Weights of a small transformer language model: normalized queries and keys.
MLP neurons of a small language model. Each row is named by its layer, matrix (up: input weights; down: output weights) and neuron, and shows model dimensions 0-63. Each number is 128 + 24 x the weight over its row's rms, rounded and kept within 0 to 255.
After each neuron's rows, "fires in" lists the words (lower case) most often at its 100 highest values on Wikipedia text that the model never trained on; "fires before" lists the tokens most often just after its 100 highest values on Wikipedia text that the model never trained on. A number after a token or word is its count.

L3.up355 [103 154 135 146 152 141 159 104 133 174 113 116 124 141 102 164 149 114  73 112 129 160 123 137 167 133 154 126 140 144 131 112 139 153 132 137 131 133 137 153 140 104 118 136 146 119 143  89  99  94 126 118  80 114 137 157 150 132 114 161 147 110 143 146]
L3.down355 [106 131 137 121 128 116 181 163 164 131  89 110 106 143 120 132 136 174 108 131 177 126 164 131 132 113 132 109 134 146 164 118 122 189 139 120 114 102 113 170 162 113 110 160 110  85 121 126  88 188 118 111 140  90 159 115 107 170 107 132 134 153 121 116]
fires in: "is" 32, "age" 8, "cruz" 7, "also" 6
fires before: " a" 31, "z" 8, "g" 7, " of" 5, " an" 5

L14.up1228 [103 133 106 118 114 105 116 125 146 168 162 153 209 132 131 120 107 121 155 137 123 122 120 146 124 169 117 130 119 185  88 154 128 179 147 139 112 117 151 103 139 120 138 136  84 115 124 124 145 108 116 128 119 102 141 154 135  96 139 113 157 110 123 170]
L14.down1228 [128 155 161 100 119 125 164 150 115 134 180 148 108 154 142 158 152 146 131 198  89 164 116  92 132 140 163 134  43 111 131 145 109  97 141 111 114 148 147 170 120 110 156  95 126 119 120 135 146 105 100  99 101  96 177 146 129 149 114 133 124 147  98 130]
fires in: "then" 15, "university" 14, "time" 8, "years" 5, "united" 5, "division" 5
fires before: " of" 17, "," 14, "." 12, " States" 5, " in" 4

L3.up808 [ 85 119 141 115 126 111 153 139 133 115 136 133  98 165  72  93 148 127  77 114 111 191 139 155 150  93 127 159 113 140 182  88 122 159 137 166 125 124 165 187 135 128 132 142 133 144 150 110 126 150 102  88 133 133 103 166 158 154 119 135 146 114  81 101]
L3.down808 [ 90  74 127 158 139 138 138 129 179 151  73 150  98 143 144 138 113 137 150 120 143 108 110  98 159 109 157 122 107 153 124 203 126 169 110 121 133 160 138 146 129 177 100 152 131 148  95 135 111 125 128 108 150 106  84 118 107 141 179 158 157 151 146 140]
fires in: "year" 18, "people" 18, "years" 13, "player" 9, "may" 6, "mayor" 5
fires before: "." 15, "," 11, "or" 10, " of" 6, " in" 4, "'" 4

L3.up1102 [111 163 170 153  99 158 103 122 153 136 110 102 173 130 132 134 165 124 133 117 127 114 156 136 120 105 109 174 115 129 155 159 134 123 142  98 127 139  85 156 129 139  99 126 116 136 118 135  92  89 132 148 104 123 123 156 149 118 118 117 112  63 180 128]
L3.down1102 [ 88 156 130 162 112 150 156 127 118 139 117 131 155 124 127 126 132 177 111 134 115 128 104 160  95  98 103 181 109 140 123 136 151 154 155  97 114 130 112 132 137 121 117 133 102 103 144 108 137 124  93 132 120 116 105 138 145 105 153  68 149  73 113 123]
fires in: "is" 35, "used" 26, "use" 9, "also" 6, "was" 5
fires before: " a" 36, " to" 9, " as" 5, " an" 5, " for" 4, " of" 4

L3.up1822 [150 118 132 105 140 129 173 131  85 108 124 155 119 134 139  94 106 122 126 133 144 123 131 193 140 111 111  91 127 135 107 118 102  87 129 148 137 131 128  98 121 143 134 127 134 148 113 107 104 119  89 154 105 119 143 153 134 146 126 131 148 144 118 110]
L3.down1822 [ 87 119 128 104 138 128 136 129  95 127  94  93 152 185 128 115 165 147 136  96 123 124 133 100 141 159  98 135 112  80  82 132  95 163 156 150  78 134 119 124 138 112 150 121  95  90 155 146  79 124 125  83 132 141 132 131 109 143 122 132 118 143 142 170]
fires in: "on" 53, "born" 11, "ptwc" 8, "of" 6, "about" 5, "by" 4
fires before: " " 26, " the" 13, "C" 8, " a" 4

L14.up1680 [122  87 110 133 154 123 120 109 120 154 144 133  90 119 128 103 121 132 114 162 140 104 174 105 124 148  92 107 118 114 187 112 137 119 131 154 165 154 148 120 140  88 127  90 143 104  77  86 131 124 164 155 156 131 119 133 128 147  87 180 125 196 131 119]
L14.down1680 [138  69 128 132 147 149  96  79 125 139 112 151 139 121 119 149 149 132 148 183  98 111 127 143 113  57 148 151 158 139 128 109 132 152 130 119 125 150 114 126 156 118 146  86 143 149 147  82 108 101 138 153 114 186 130 100 147 121 122 150  83 143 112 178]
fires in: "may" 25, "june" 13, "october" 11, "since" 11, "september" 9, "august" 5
fires before: " " 69, "," 6, " the" 5, "." 4

L3.up460 [152 159 145 125 160 162 112  92  67 128 127 125 102 135 104 124 164 123 178 134 113 138 154 162 118  98 151 108 126 162 128 110  94 116 199 168 163 121 135 127 118 103 116 139 113 113 148 161 139 117 176 123 117 133 158 136 105 149 154 110 131 103 154 137]
L3.down460 [132 114 119 113 105  99 116 136 147 121  78 115 108  76 105  90 182  92 145 139 117 146 155 118 121 153 109 129 144 153 157 147  82 102 105 155 128 122  96 121 154 134 128 136  85 154 145 164 156 133 108 117 109 164 136 172  95 162 141 113 130 107 135 119]
fires in: "on" 64, "along" 14
fires before: " the" 22, " " 21, " with" 7

L3.up2035 [125 124 146 116  79 121 108 166 140 106 139  81 109 157 143 148 110 136  83 184 164  98 121 126 116 114 131 154 141 108 100 122 108 136 122 139 101 162 139 209 120  82 160 134 122 129 148 151 106 151 132 157 125 165 131 134 140 117 142 153 137 155 104 155]
L3.down2035 [122 137 142 141 146 138 137  74  93 123 168 166 131  75 129 135 168 123 117 140  80 189 165 126 160  91 108  80 123 109 170  94 125 143 163 136 150 150 101 128 145 167 119 124  79 109 119  70 164 101 130 122 133 148 145 117 140 155 133 121 146  93 165 124]
fires in: "on" 82, "was" 5
fires before: " " 30, " the" 20, " a" 4

L3.up581 [134 130 195 122 123 164 111 148 154 160 121 161  85 154 132  90 134  97 155 122 107 112 126 120 152 127 121  99 140 100 121 124 143 150 121 147 148 120 108 126 149 105 146 108 133 114  91 140 102 126 138  76 119 138 118  73 146  59  91 160 132 142 133 135]
L3.down581 [132 111 119 102 155 116  84 131 101 102  98 127 142 129  97 139 148  84  87 166 140 137 158 197 120 144 160 127 147 137 110 139 125 111 170  76 126 113 124 109 142 100 139 110 143 122 120 123 130 125 118 135 123 143 158 169 133 116 184 131 141 137 152 140]
fires in: "in" 63, "during" 12, "international" 4, "infantry" 4
fires before: " " 27, " the" 19, "ternational" 4, " her" 4, " his" 4, "f" 4